MLP neurons of a small language model. Each row is named by its layer, matrix (up: input weights) and neuron, and shows model dimensions 160-287. Each number is 50 + 10 x the weight over its row's rms, rounded and kept within 0 to 99.
After each neuron's rows, "fires on" lists the tokens most often at its 100 highest values on Wikipedia text that the model never trained on.

L3.up608:51 46 43 42 56 76 58 43 21 45 48 46 47 53 51 40 41 52 55 36 67 54 59 46 52 52 42 49 56 50 37 46 66 36 41 43 71 38 55 41 55 65 36 38 72 40 60 44 48 60 49 42 33 46 57 49 49 23 51 61 56 49 41 39 67 61 51 59 41 55 61 40 50 57 60 62 46 33 59 54 42 45 52 47 44 46 47 58 46 53 45 57 63 36 57 42 51 31 59 47 53 61 61 52 39 64 46 57 52 52 44 54 55 56 70 40 43 35 35 48 43 62 38 37 41 53 16 48
fires on: "4", "5", "00", ".", "7", "3"

L3.up894:34 68 42 55 55 43 42 47 56 53 47 32 64 55 39 50 53 45 59 55 71 46 56 49 68 45 59 55 44 52 64 66 60 62 46 43 53 29 52 50 51 44 48 37 32 61 46 72 48 50 42 48 47 46 44 67 53 61 51 54 37 47 45 44 58 61 56 56 65 59 63 55 36 50 49 46 54 64 47 56 55 39 55 59 49 50 40 56 30 59 63 64 60 61 53 67 36 49 40 38 77 52 48 51 57 60 45 46 33 16 42 54 51 67 54 54 52 52 52 25 54 62 40 51 67 42 45 46
fires on: ".", "-", "o", "en", "eld"

L3.up1019:43 49 58 58 39 61 44 52 63 63 41 50 57 49 55 42 55 50 49 53 69 25 65 46 43 42 41 49 50 41 44 51 47 55 46 56 55 46 32 30 55 38 56 51 51 61 41 54 54 37 51 51 52 61 41 42 53 42 37 50 56 41 40 39 35 46 54 64 26 44 32 55 53 48 63 50 42 51 34 51 48 51 39 44 43 48 51 69 45 43 45 70 34 49 73 59 56 34 48 47 50 73 65 52 34 55 54 57 64 46 41 49 63 53 63 40 66 59 52 69 44 39 51 45 49 56 36 63
fires on: "% ", "%", "gr"

L6.up498:61 44 53 61 40 53 45 51 52 66 38 48 52 48 49 46 33 41 73 55 46 46 51 48 51 37 41 52 43 50 59 29 45 46 40 58 55 45 54 31 35 56 40 48 56 50 63 47 66 58 56 56 67 51 49 62 43 57 61 43 44 51 42 58 59 44 62 61 55 36 42 43 67 51 61 46 46 42 60 48 48 50 50 62 48 61 37 42 67 52 53 62 53 50 49 47 46 48 39 52 48 42 59 61 56 39 37 43 52 44 57 42 63 47 34 45 43 42 54 43 44 44 73 39 31 39 42 57
fires on: "and ", ", ", "then "

L6.up1418:43 56 43 38 48 44 38 41 49 36 37 58 54 49 45 64 56 38 53 63 53 59 54 59 49 55 59 61 49 25 45 48 34 55 48 35 51 66 56 41 53 58 53 47 39 53 57 44 58 62 45 56 39 46 53 63 42 40 37 45 47 63 51 53 64 52 38 60 56 51 48 48 64 21 72 59 41 36 54 61 43 69 29 64 59 54 55 34 49 57 55 41 42 46 59 57 56 37 53 59 53 60 50 59 70 57 60 50 63 47 57 65 53 53 45 66 57 61 40 46 43 51 48 55 53 41 42 30
fires on: "| ", "(", "-", "ud", "d"

L3.up152:58 60 57 67 55 49 58 58 49 44 51 44 47 57 41 68 55 42 49 60 31 57 59 39 54 50 33 60 60 62 52 55 61 59 51 62 53 47 53 40 44 59 53 47 54 74 52 42 44 48 46 44 40 32 51 37 43 68 55 37 66 63 42 48 58 55 43 59 58 54 56 44 40 41 57 35 30 47 34 52 45 50 64 66 67 33 60 61 39 51 49 62 65 63 56 53 58 60 44 46 53 43 53 46 29 52 39 43 45 55 51 53 43 53 55 54 48 55 68 40 59 57 41 45 45 63 35 46
fires on: ".", "o", "–", "ago"

L6.up617:41 38 45 50 21 64 47 52 45 55 32 41 69 23 56 52 40 44 53 29 49 53 48 30 56 37 45 36 44 61 54 61 54 54 40 50 60 76 51 49 39 47 63 56 51 67 52 37 54 53 46 50 51 56 44 62 44 44 52 33 43 51 57 49 51 57 44 51 31 51 49 44 61 43 41 47 53 51 51 50 27 40 48 47 60 38 47 43 41 13 67 49 41 36 40 60 52 47 58 51 48 44 51 54 54 49 46 43 70 54 37 55 63 47 61 51 36 60 53 30 44 54 44 32 36 58 41 45
fires on: ", ", "to ", "), "

L6.up621:42 59 45 63 45 51 55 56 47 27 63 45 47 56 55 46 59 46 67 43 54 43 31 44 46 44 41 56 32 53 49 42 69 53 53 49 42 50 47 45 51 63 60 47 55 36 51 31 50 50 50 52 46 35 37 66 42 36 57 56 51 47 49 55 48 53 48 45 48 37 54 38 57 72 51 52 46 35 50 47 54 40 46 58 59 53 37 55 69 59 17 42 76 53 65 51 54 35 64 59 43 44 62 38 69 39 44 48 31 43 46 56 50 50 53 55 38 53 57 49 43 48 50 43 54 63 38 51
fires on: ",", ".", "3", "9"

L3.up141:37 44 56 44 51 43 54 42 60 56 35 75 69 58 36 42 35 49 55 50 47 39 38 39 48 55 48 44 41 70 37 57 39 78 51 45 49 45 33 44 53 55 30 49 39 47 69 53 50 63 42 41 60 35 63 63 52 60 55 63 40 54 55 48 54 46 42 40 52 48 47 57 54 45 55 46 53 55 45 50 54 54 57 34 42 43 64 51 46 37 32 42 44 55 59 59 55 49 44 51 57 53 50 56 70 64 55 45 42 62 56 72 50 58 32 74 40 28 58 52 67 61 42 39 28 59 48 61
fires on: "\n", "|"

L3.up1490:47 54 38 50 52 39 54 47 50 55 46 37 48 51 53 73 55 63 53 34 50 37 35 48 48 56 43 25 48 52 60 54 53 65 48 25 57 58 60 60 44 42 51 53 48 60 36 48 40 49 62 43 47 43 31 45 49 37 38 58 38 37 40 53 28 63 64 55 58 58 53 45 53 60 49 41 29 61 55 57 52 47 55 37 53 55 47 42 56 36 65 51 68 50 68 24 62 44 50 46 59 37 39 60 50 53 55 46 47 51 39 54 62 46 54 50 42 41 37 41 56 63 51 61 52 65 57 56
fires on: "s", "state "

L6.up642:44 54 49 45 57 39 66 67 51 50 54 46 37 38 53 52 54 27 51 57 45 66 63 46 46 60 57 43 52 55 61 55 44 61 43 45 47 48 57 52 34 46 41 58 41 45 47 53 47 48 70 61 31 49 58 34 50 37 46 44 50 58 57 57 42 55 55 52 52 45 56 64 37 39 54 45 53 57 70 27 43 41 51 36 63 56 56 63 68 75 41 35 39 50 53 37 54 59 64 57 27 53 67 62 40 55 43 52 56 46 53 65 48 48 53 32 37 35 52 54 54 47 42 59 33 46 39 44
fires on: ", ", "("

L3.up812:46 49 61 56 30 36 26 52 49 57 41 47 43 37 43 51 50 46 73 57 55 60 47 46 45 56 50 52 45 57 54 47 42 44 40 43 50 49 46 55 34 59 47 57 70 56 61 40 63 43 54 34 60 42 34 54 44 49 38 44 44 46 41 40 56 39 52 52 39 49 56 52 38 61 59 29 46 50 55 31 59 46 56 59 66 42 55 59 51 48 59 46 52 60 50 53 52 42 36 51 55 35 48 44 50 47 43 35 34 57 43 68 75 60 56 65 53 62 48 35 41 58 51 57 59 45 37 25
fires on: "first ", "of ", "199", "194", "season", "202"

L3.up1483:43 65 45 28 58 49 59 34 59 59 43 59 57 64 74 54 49 57 47 61 61 45 55 48 35 65 66 43 49 55 41 59 55 46 56 51 52 41 65 51 44 57 48 49 62 53 35 27 42 54 52 51 53 59 41 56 65 45 41 46 48 46 34 38 29 61 52 55 46 63 51 46 43 53 64 55 54 58 48 43 46 57 54 43 49 51 43 50 52 53 46 47 50 53 54 24 52 42 75 54 43 39 40 49 50 56 52 56 69 69 54 30 58 50 59 50 26 63 62 54 43 64 46 46 45 55 60 61
fires on: "ers", "ist", "er ", "s ", "s"

L3.up250:55 58 66 43 36 46 39 24 52 32 41 56 54 42 67 35 55 51 59 55 36 54 55 40 65 57 39 56 55 49 40 39 58 49 45 37 54 43 54 42 51 64 48 59 42 42 65 40 54 45 41 56 48 60 44 63 43 42 48 56 27 43 55 40 51 56 39 40 46 54 36 71 48 57 52 35 68 53 62 52 62 41 58 49 61 57 55 46 42 52 43 50 45 56 49 45 44 51 52 31 63 43 54 59 39 49 47 39 87 40 54 51 43 43 38 61 60 43 47 41 55 53 56 60 38 45 60 61
fires on: ", ", "were ", "There ", "It "

L3.up177:34 69 41 25 51 53 64 52 52 59 48 38 54 63 44 45 28 60 65 44 66 60 47 45 67 39 44 48 46 52 52 65 50 45 48 44 52 59 55 51 59 45 47 47 63 44 46 60 56 50 55 78 35 46 44 49 57 53 46 49 58 45 45 36 33 56 59 53 32 48 59 50 54 50 60 29 60 65 58 32 66 57 64 49 54 47 64 61 45 43 45 58 56 37 54 51 45 53 47 15 61 49 25 46 58 44 55 34 48 50 58 60 54 43 29 50 50 72 48 48 51 32 31 38 33 55 48 59
fires on: "| ", "to ", "2", "for "

L6.up917:37 59 51 70 30 73 49 27 68 55 48 44 51 43 53 58 30 47 59 45 33 34 52 44 56 50 36 55 50 64 37 41 56 62 42 55 34 67 52 51 46 51 68 46 55 52 39 38 55 47 44 56 57 50 53 63 48 47 43 57 44 42 63 51 65 49 71 62 67 42 47 60 60 37 43 67 39 43 49 48 51 63 62 57 37 43 44 60 56 31 47 56 58 47 47 51 44 60 45 50 44 53 50 56 54 50 55 48 55 55 49 51 52 48 57 48 61 62 52 40 52 51 56 37 33 57 47 77
fires on: "to ", ", ", "by "

L6.up1492:51 57 33 54 37 55 47 59 62 52 48 56 56 40 56 46 56 39 45 62 51 64 62 59 42 58 37 57 40 36 33 38 46 59 49 49 75 47 43 46 46 52 28 46 36 36 47 56 46 65 56 48 64 51 46 55 53 47 40 40 32 82 49 40 46 55 45 45 44 42 64 43 51 62 42 43 46 56 33 54 53 57 59 60 42 44 57 47 55 42 54 40 50 33 38 65 57 48 45 43 55 48 53 58 46 34 58 61 49 55 59 50 62 60 39 67 45 37 64 37 48 47 70 39 59 43 59 53
fires on: "as ", "P", "in ", "(", "now ", "I"

L3.up723:47 57 58 60 46 56 36 32 56 48 42 55 60 51 47 60 62 52 68 67 45 47 59 58 40 57 69 50 40 37 45 39 47 64 27 57 68 47 62 48 46 67 58 51 66 47 52 52 39 50 49 40 48 49 58 46 68 49 60 65 63 36 26 64 52 43 56 67 52 44 67 41 37 47 54 69 50 61 61 37 39 45 50 51 68 49 47 49 61 41 56 34 44 58 49 29 45 61 51 45 44 64 29 43 57 54 47 44 59 47 52 54 42 47 49 39 45 53 40 42 51 41 71 45 44 45 30 40
fires on: "s ", ") ", "] ", "% "

L6.up520:42 54 39 50 53 39 50 43 39 36 59 50 82 48 45 52 54 52 51 59 55 61 43 39 54 57 59 41 47 42 51 51 53 52 50 39 45 39 58 59 64 51 57 36 49 61 66 40 47 33 40 44 38 48 46 59 50 61 55 49 51 59 51 50 51 41 52 41 54 23 49 54 53 43 50 18 57 46 69 43 60 67 52 38 59 49 62 40 58 41 59 46 37 47 54 62 50 48 51 46 57 57 38 56 39 61 70 48 59 49 29 61 55 53 49 43 59 43 63 45 47 53 58 48 54 44 32 54
fires on: "| ", "(", ", ", "0 "

L3.up428:64 47 52 45 35 50 43 48 57 41 48 59 68 54 56 57 74 48 73 57 35 40 48 55 37 32 65 58 56 45 60 36 58 69 29 50 55 61 27 43 61 54 46 55 43 52 33 55 42 41 48 52 50 52 61 53 54 43 33 60 53 44 35 33 53 50 57 35 60 50 54 45 54 49 57 45 41 50 43 51 56 66 48 47 31 39 43 72 48 60 45 66 53 53 29 61 47 44 31 62 27 45 58 29 48 54 30 56 55 44 50 51 42 45 49 33 33 34 46 44 56 50 55 61 37 47 33 52
fires on: "a ", "on ", "field ", "ver", "us", "is "

L3.up323:45 40 49 56 39 41 43 53 66 39 47 61 42 44 49 53 42 62 52 39 52 40 38 26 39 41 46 69 47 68 51 45 52 47 66 54 46 53 38 43 57 42 54 40 68 61 60 44 43 40 44 50 55 47 40 56 55 46 61 70 59 41 40 71 27 47 44 36 54 50 44 54 49 45 62 58 41 38 36 31 51 41 61 62 33 35 55 52 54 61 44 42 40 54 53 57 58 39 45 59 50 51 34 47 63 57 39 52 44 39 57 56 44 48 34 52 31 43 44 47 57 43 42 61 53 59 28 58
fires on: "\n", "ie", "ens", "y", "ine"

L3.up1093:49 69 57 52 59 54 40 43 50 52 56 49 55 44 57 40 51 41 39 57 60 37 48 54 42 51 50 37 51 43 53 44 53 37 32 58 57 56 51 48 45 50 49 36 29 44 59 66 35 52 49 51 47 29 41 51 29 41 51 52 64 58 34 57 48 35 59 53 53 40 65 42 63 35 51 51 44 37 57 44 66 59 45 55 58 41 36 52 53 70 42 48 52 48 78 60 46 40 56 56 66 39 64 43 42 66 44 48 67 54 51 47 40 51 52 40 45 54 33 60 48 31 23 30 39 58 61 55
fires on: "to ", "i", "il", "ti", "M"

L3.up212:61 42 31 38 45 49 46 65 39 47 44 72 51 51 40 41 43 67 59 49 55 55 54 64 74 66 50 45 54 61 41 42 53 46 33 52 45 79 42 48 46 44 51 35 46 43 48 52 21 47 47 38 51 44 32 45 57 43 54 39 53 46 56 70 45 69 38 35 45 70 49 54 45 40 48 51 58 41 54 47 45 50 55 54 56 60 41 57 49 43 56 68 46 54 59 46 48 38 44 56 44 43 52 50 46 42 68 43 34 26 60 54 63 64 56 45 43 53 47 36 59 46 57 61 32 28 55 42
fires on: "an ", "it ", "out ", "1 ", "well ", "M "

L3.up1002:47 55 52 49 61 37 38 40 54 39 58 62 60 47 56 64 60 54 49 44 54 47 49 39 60 74 39 67 67 33 52 34 62 50 48 49 46 38 53 66 59 57 47 37 40 47 67 49 67 46 50 61 22 36 42 33 52 67 28 28 37 61 48 44 46 43 52 45 55 44 47 61 40 46 51 47 61 53 45 52 38 61 58 40 43 65 56 46 45 75 66 40 33 60 52 35 36 16 64 42 51 57 52 61 41 57 59 47 57 57 53 54 43 56 52 65 57 50 33 54 45 55 54 49 42 57 33 53
fires on: "and ", "| ", "|---|---|---|---|", "listing "

L6.up1419:56 47 64 51 54 54 42 57 61 50 48 38 31 47 48 48 52 42 53 46 46 52 47 52 63 49 51 57 41 56 58 29 43 46 52 59 61 73 53 47 38 60 53 61 33 51 62 66 65 52 50 40 56 54 37 60 54 53 56 52 44 64 46 67 53 55 33 46 42 46 60 44 31 38 60 32 53 51 55 54 46 51 48 66 61 76 49 52 49 57 30 48 46 37 58 48 52 66 54 63 60 37 45 58 65 58 57 43 60 58 49 62 61 48 36 35 61 56 53 59 48 46 41 48 61 46 66 35
fires on: "K", "(", "; ", "with ", "-"

L6.up1116:47 45 37 44 56 41 56 45 75 54 51 64 48 63 42 37 40 56 39 40 51 32 51 61 58 47 45 55 27 47 48 61 64 53 43 40 49 43 41 58 39 38 60 32 56 54 42 45 50 61 57 61 61 49 62 38 60 55 54 50 55 42 54 49 66 52 49 48 43 45 50 70 55 63 43 39 59 48 42 56 44 53 56 61 42 34 40 59 40 43 37 56 49 51 53 45 73 47 55 43 55 55 37 38 49 33 56 60 64 42 63 47 45 37 42 56 47 43 50 55 34 57 50 36 54 60 58 42
fires on: "| ", "): "

L3.up232:53 43 27 66 69 64 41 48 52 60 64 49 59 49 44 74 46 95 55 54 57 51 25 55 44 64 55 45 54 58 33 48 60 54 35 49 59 44 43 48 52 48 55 50 39 47 44 44 53 58 62 28 42 32 52 47 54 48 47 41 52 58 47 72 45 54 49 47 54 55 44 49 29 42 46 56 67 42 47 38 41 63 44 50 40 43 60 49 43 35 37 50 47 61 47 50 49 42 47 50 52 49 73 53 54 43 63 40 51 53 53 50 52 59 52 78 47 48 54 59 63 29 42 46 38 44 49 49
fires on: "\n", "\n  ", "; ", "\n\n"

L3.up705:46 61 53 60 42 52 52 56 55 45 66 56 35 40 70 59 48 55 75 45 39 44 48 47 30 72 42 47 41 48 39 56 53 41 56 53 42 73 54 64 72 53 60 33 42 40 48 44 45 56 59 52 43 37 52 71 40 51 57 44 50 41 56 50 44 57 47 45 56 34 45 57 41 38 52 63 68 36 45 40 39 41 47 39 60 45 52 43 54 41 43 45 51 38 24 61 47 41 36 46 62 39 42 32 48 57 61 51 39 54 41 82 47 52 55 50 47 55 35 50 49 58 44 44 34 42 56 66
fires on: ", ", "while ", "replaced "

L3.up352:41 27 39 39 45 51 56 54 74 51 57 61 44 44 37 50 54 67 55 71 54 34 56 32 42 66 64 49 38 41 48 44 56 35 58 53 48 49 57 40 52 45 73 52 67 36 32 74 60 32 46 50 33 52 47 60 50 50 65 53 57 47 60 43 57 42 40 54 77 57 43 31 49 37 45 36 63 48 51 58 50 51 29 50 52 37 47 56 46 60 62 59 67 40 39 53 46 58 51 50 64 47 64 33 55 70 63 45 50 49 59 50 41 43 40 46 63 55 54 55 45 45 40 39 51 57 35 36
fires on: "St", "Inter", "th", "gr", "ell"

L3.up881:41 33 33 56 40 48 45 50 47 42 42 44 46 63 68 69 52 60 60 39 59 50 52 77 62 52 49 46 44 52 45 48 51 65 52 79 38 40 43 55 63 41 52 58 52 42 47 72 33 40 49 48 42 44 46 53 58 47 45 45 55 41 37 67 51 55 49 61 44 56 46 39 46 52 52 51 68 62 41 45 54 45 52 56 62 32 47 60 71 56 68 62 62 42 54 29 43 39 54 45 44 52 44 53 59 48 51 51 60 62 46 50 45 67 37 45 50 60 50 39 52 54 37 41 50 63 54 36
fires on: "j", ".", ". ", "Y", "r", "ty"

L3.up1163:56 61 42 42 49 60 24 58 49 40 60 43 34 55 55 45 58 66 56 52 38 56 50 49 31 45 58 53 46 55 51 50 46 49 42 51 67 54 43 52 36 47 41 47 47 44 52 32 53 47 45 33 37 53 56 39 56 44 57 43 52 52 65 42 44 50 40 47 66 59 72 41 54 57 41 41 40 61 45 49 48 39 54 46 55 38 42 44 30 44 42 36 53 47 58 35 57 56 48 66 50 37 55 39 59 72 62 67 52 45 44 47 61 39 45 49 66 49 49 35 49 64 49 41 45 41 60 36
fires on: "D", "d", "el", "cer", "that "

L6.up552:55 39 54 47 48 46 51 49 53 30 46 68 50 48 58 41 33 55 55 49 54 47 46 52 65 54 41 42 63 45 72 39 42 50 69 52 54 57 58 59 49 61 49 43 53 45 58 67 69 38 55 37 43 41 48 53 38 65 48 30 55 56 54 43 45 56 52 51 29 54 54 68 45 49 48 36 45 49 30 48 41 55 51 50 36 44 57 47 54 52 49 48 60 71 39 39 55 47 54 48 64 49 47 52 47 31 52 48 65 36 56 55 46 61 59 40 63 50 32 55 39 46 52 47 49 51 41 47
fires on: "| ", "I", ", "

L3.up803:59 76 26 67 47 57 41 46 31 60 38 71 55 53 66 71 59 48 45 43 56 55 43 40 47 58 29 42 58 58 43 48 58 46 42 54 59 54 47 42 55 66 44 39 45 54 52 54 54 53 64 64 24 41 31 46 55 46 34 33 47 47 40 27 49 38 51 42 66 57 40 43 54 50 55 54 48 44 51 44 57 60 50 54 38 47 50 59 51 49 49 47 58 66 45 44 51 35 57 43 40 60 42 62 46 47 46 47 69 32 63 53 37 65 55 45 54 45 52 44 64 57 38 31 54 47 44 48
fires on: "| ", "who ", "that ", ") ", "% ", "color "

L3.up266:28 58 60 56 39 34 49 57 57 38 71 41 58 53 49 45 49 46 45 47 47 44 57 32 61 53 47 54 56 46 44 49 39 38 48 39 40 75 60 44 46 58 49 72 30 50 67 49 41 43 52 60 45 58 42 42 49 38 53 47 50 55 38 37 57 55 50 44 56 43 54 33 36 50 68 58 38 61 41 66 46 64 49 73 33 28 25 62 53 49 48 36 58 45 39 65 41 42 49 36 53 49 69 48 36 43 43 61 49 73 48 27 64 53 47 37 49 44 43 47 69 42 37 35 57 45 45 58
fires on: "to "

L6.up1114:32 55 40 52 39 62 46 50 63 72 57 54 59 53 54 62 39 68 56 69 41 60 54 44 50 72 67 46 62 52 34 41 45 40 51 49 51 48 44 49 54 53 47 38 51 45 67 43 27 42 53 60 38 47 43 57 51 65 58 33 54 39 55 55 55 48 43 55 42 50 51 42 49 43 50 45 48 62 48 28 44 49 61 55 50 54 59 48 49 49 57 47 54 46 51 45 47 32 51 69 38 40 61 46 57 44 48 26 48 55 41 48 50 55 43 59 27 48 66 34 53 51 41 56 42 45 41 32
fires on: "United ", "U", "as ", "E", "an", "an "

L3.up1203:51 45 43 51 59 40 64 48 66 48 50 26 54 57 41 59 56 57 43 39 55 45 69 70 61 65 59 57 42 53 49 50 73 45 55 31 45 53 48 39 39 65 55 36 47 57 37 48 46 47 62 47 36 44 49 59 57 30 46 59 49 65 54 47 48 52 51 43 55 39 55 45 68 22 48 40 46 33 55 38 59 47 61 58 45 56 40 43 56 39 44 38 50 52 46 63 45 60 51 39 45 60 44 46 51 60 45 40 30 50 41 59 44 48 62 71 45 45 27 42 43 73 51 50 46 56 32 49
fires on: "'", "us", "on", "up", "son"

L3.up988:39 55 44 47 51 51 43 65 45 43 57 59 58 44 61 53 53 50 45 52 40 50 58 66 60 77 59 60 71 28 29 55 77 51 40 41 61 35 36 32 66 56 53 62 40 44 54 58 51 44 51 47 43 46 54 46 71 49 50 49 56 60 52 44 53 63 51 53 48 55 42 67 70 45 57 54 69 55 44 54 46 51 54 62 48 47 48 63 66 58 44 52 34 53 40 44 42 55 46 60 61 48 61 54 62 46 61 56 36 42 51 52 45 45 34 58 53 79 50 33 38 44 48 50 53 48 50 48
fires on: "as ", "\n", "and ", "(", "with "

L3.up1405:56 52 40 49 37 70 52 42 47 61 36 44 53 50 57 48 31 59 34 30 38 47 34 49 41 58 72 57 54 53 66 61 27 47 51 62 50 38 51 52 35 52 64 50 47 58 52 41 66 46 39 51 42 52 51 58 52 42 47 52 52 32 56 33 44 47 62 48 56 61 55 48 55 51 43 40 31 64 53 45 52 55 54 50 50 46 43 54 43 49 42 41 63 41 67 47 61 42 66 56 54 67 34 46 62 29 57 51 53 43 60 60 57 47 52 29 49 54 56 39 36 40 29 12 45 58 30 51
fires on: "| ", "am", "3", "inv", "/ "

L3.up1166:48 50 53 56 34 23 37 41 22 52 34 55 45 66 53 53 56 48 42 67 54 42 64 49 54 58 48 47 40 58 48 44 52 42 43 34 49 43 40 53 44 43 54 52 51 41 62 72 48 32 43 52 46 68 65 56 53 57 44 44 50 43 48 55 43 46 26 60 34 51 39 59 42 46 59 65 51 44 61 54 41 50 42 48 53 36 46 62 37 40 49 38 33 46 50 53 50 36 49 48 62 57 45 58 30 52 60 51 36 50 44 62 46 38 27 55 49 50 65 76 45 60 38 54 62 46 28 29
fires on: "H", "N", "fin", "own", "MV"

L3.up87:45 44 48 74 57 53 60 52 45 50 75 38 55 59 65 56 55 57 53 61 50 58 44 49 56 36 66 56 44 47 45 49 58 56 41 52 42 59 39 55 44 49 44 60 58 54 57 53 61 43 46 71 49 51 41 44 57 41 41 37 45 38 50 33 55 53 48 31 41 66 38 29 49 50 68 55 40 64 47 41 35 59 61 61 54 33 44 54 34 61 49 61 68 57 66 50 58 51 33 37 41 52 39 70 41 45 46 61 38 42 41 45 45 34 56 48 63 64 53 37 56 47 45 62 47 51 35 59
fires on: "of ", "-", "to ", "for ", "other ", "marine "

L6.up1530:52 53 56 39 60 41 53 49 54 42 59 47 59 31 38 35 55 61 23 46 67 42 47 61 57 36 54 51 40 68 30 48 44 59 52 53 62 48 57 50 42 54 57 48 51 59 46 37 44 44 65 51 54 54 48 44 37 36 33 53 49 54 31 50 36 50 43 48 58 56 42 44 58 58 56 45 48 46 56 52 63 57 42 38 59 41 35 51 64 59 54 40 64 43 70 66 53 28 58 54 45 52 43 70 46 44 49 48 62 44 58 58 57 48 57 43 56 68 63 56 35 68 30 46 40 46 22 47
fires on: "| ", "ri", "/ ", "==="

L6.up560:48 58 62 76 40 47 52 70 69 54 42 56 65 64 66 38 67 49 39 53 45 54 51 52 42 55 35 32 56 44 49 61 49 41 59 32 62 47 42 56 49 31 45 40 51 44 66 41 54 64 52 54 28 50 61 68 46 58 51 43 42 41 53 45 64 64 55 44 52 56 49 61 56 50 49 49 49 65 42 24 43 43 41 72 36 32 55 31 55 41 50 45 45 43 39 43 51 53 54 46 55 39 41 48 38 35 49 53 45 50 58 62 54 34 38 58 60 45 52 54 41 44 44 37 49 53 57 48
fires on: "as ", "that ", "some ", ", "

L6.up796:48 34 56 64 59 47 42 44 44 50 42 38 56 57 56 30 60 60 35 42 67 38 44 65 37 52 56 33 71 55 44 60 29 38 61 46 62 55 57 58 50 47 64 40 42 77 59 64 52 42 49 47 45 46 42 57 53 29 39 34 42 30 40 39 57 37 45 61 53 65 54 45 61 74 41 18 37 60 78 50 46 62 51 54 53 40 37 59 39 47 48 56 35 54 56 53 61 37 56 49 43 48 35 47 49 48 55 40 42 66 56 56 60 31 52 51 40 38 57 41 36 61 48 34 55 30 45 52
fires on: "| ", "of ", "0 ", "\"", "on "

L3.up1452:40 36 69 44 50 55 46 53 32 51 47 44 66 55 51 64 61 59 73 51 48 53 36 45 58 50 53 53 45 43 70 53 74 50 66 47 41 46 52 48 34 55 55 70 54 53 57 57 44 66 49 55 38 37 54 66 50 58 47 45 41 39 57 54 53 60 51 37 57 52 72 62 46 40 59 47 49 63 57 58 49 59 54 59 47 61 51 45 69 71 37 56 64 33 52 61 58 44 70 32 24 54 63 55 53 60 43 50 48 50 48 39 28 56 37 59 56 56 33 49 59 35 26 35 44 53 52 45
fires on: ".", "& "

L6.up1380:43 55 51 53 56 47 66 40 41 40 45 37 55 57 33 86 67 42 51 54 55 73 53 41 43 62 58 46 56 41 45 44 42 68 56 50 43 51 48 50 52 45 50 67 63 42 29 48 47 58 66 54 49 44 39 64 64 40 43 50 47 58 55 55 51 41 44 51 56 55 55 62 58 42 50 71 56 52 68 42 48 54 44 33 70 35 53 45 43 63 52 36 71 57 56 58 37 33 56 61 47 59 49 41 50 67 47 54 44 56 58 60 58 47 60 39 44 29 45 60 46 38 63 41 41 49 44 50
fires on: "(", "b", "g", "R", "d"

L6.up431:49 37 53 48 33 53 48 56 48 50 58 44 52 39 67 62 58 68 45 32 67 45 40 36 67 75 48 57 43 39 50 52 50 60 53 51 46 53 50 66 44 49 53 41 49 52 56 47 65 53 37 72 49 36 36 46 65 62 54 53 47 50 51 46 50 32 34 25 36 60 62 60 49 35 78 37 51 44 40 48 35 60 40 53 49 49 55 59 54 59 51 65 54 62 67 50 49 49 57 46 47 49 54 44 49 60 47 40 48 69 60 33 58 49 36 48 59 39 29 48 42 44 38 54 53 55 51 60
fires on: "-", "of ", "===", "\n", "==", "or "

L3.up1403:49 59 48 48 46 68 52 56 65 58 38 53 53 43 48 60 61 50 56 45 50 52 50 71 65 34 46 57 50 62 64 56 59 62 72 48 40 48 55 48 50 43 47 42 40 49 55 63 38 64 71 45 45 52 56 55 51 52 59 57 52 47 54 50 61 45 65 36 72 63 38 60 48 37 54 52 53 43 24 50 45 42 69 44 43 32 65 71 55 63 55 53 48 56 47 69 59 39 46 46 46 64 54 24 41 53 54 59 58 42 36 70 36 61 49 58 47 61 44 54 66 43 44 48 61 53 61 47
fires on: "one ", "two ", "one", "One ", "known ", "not "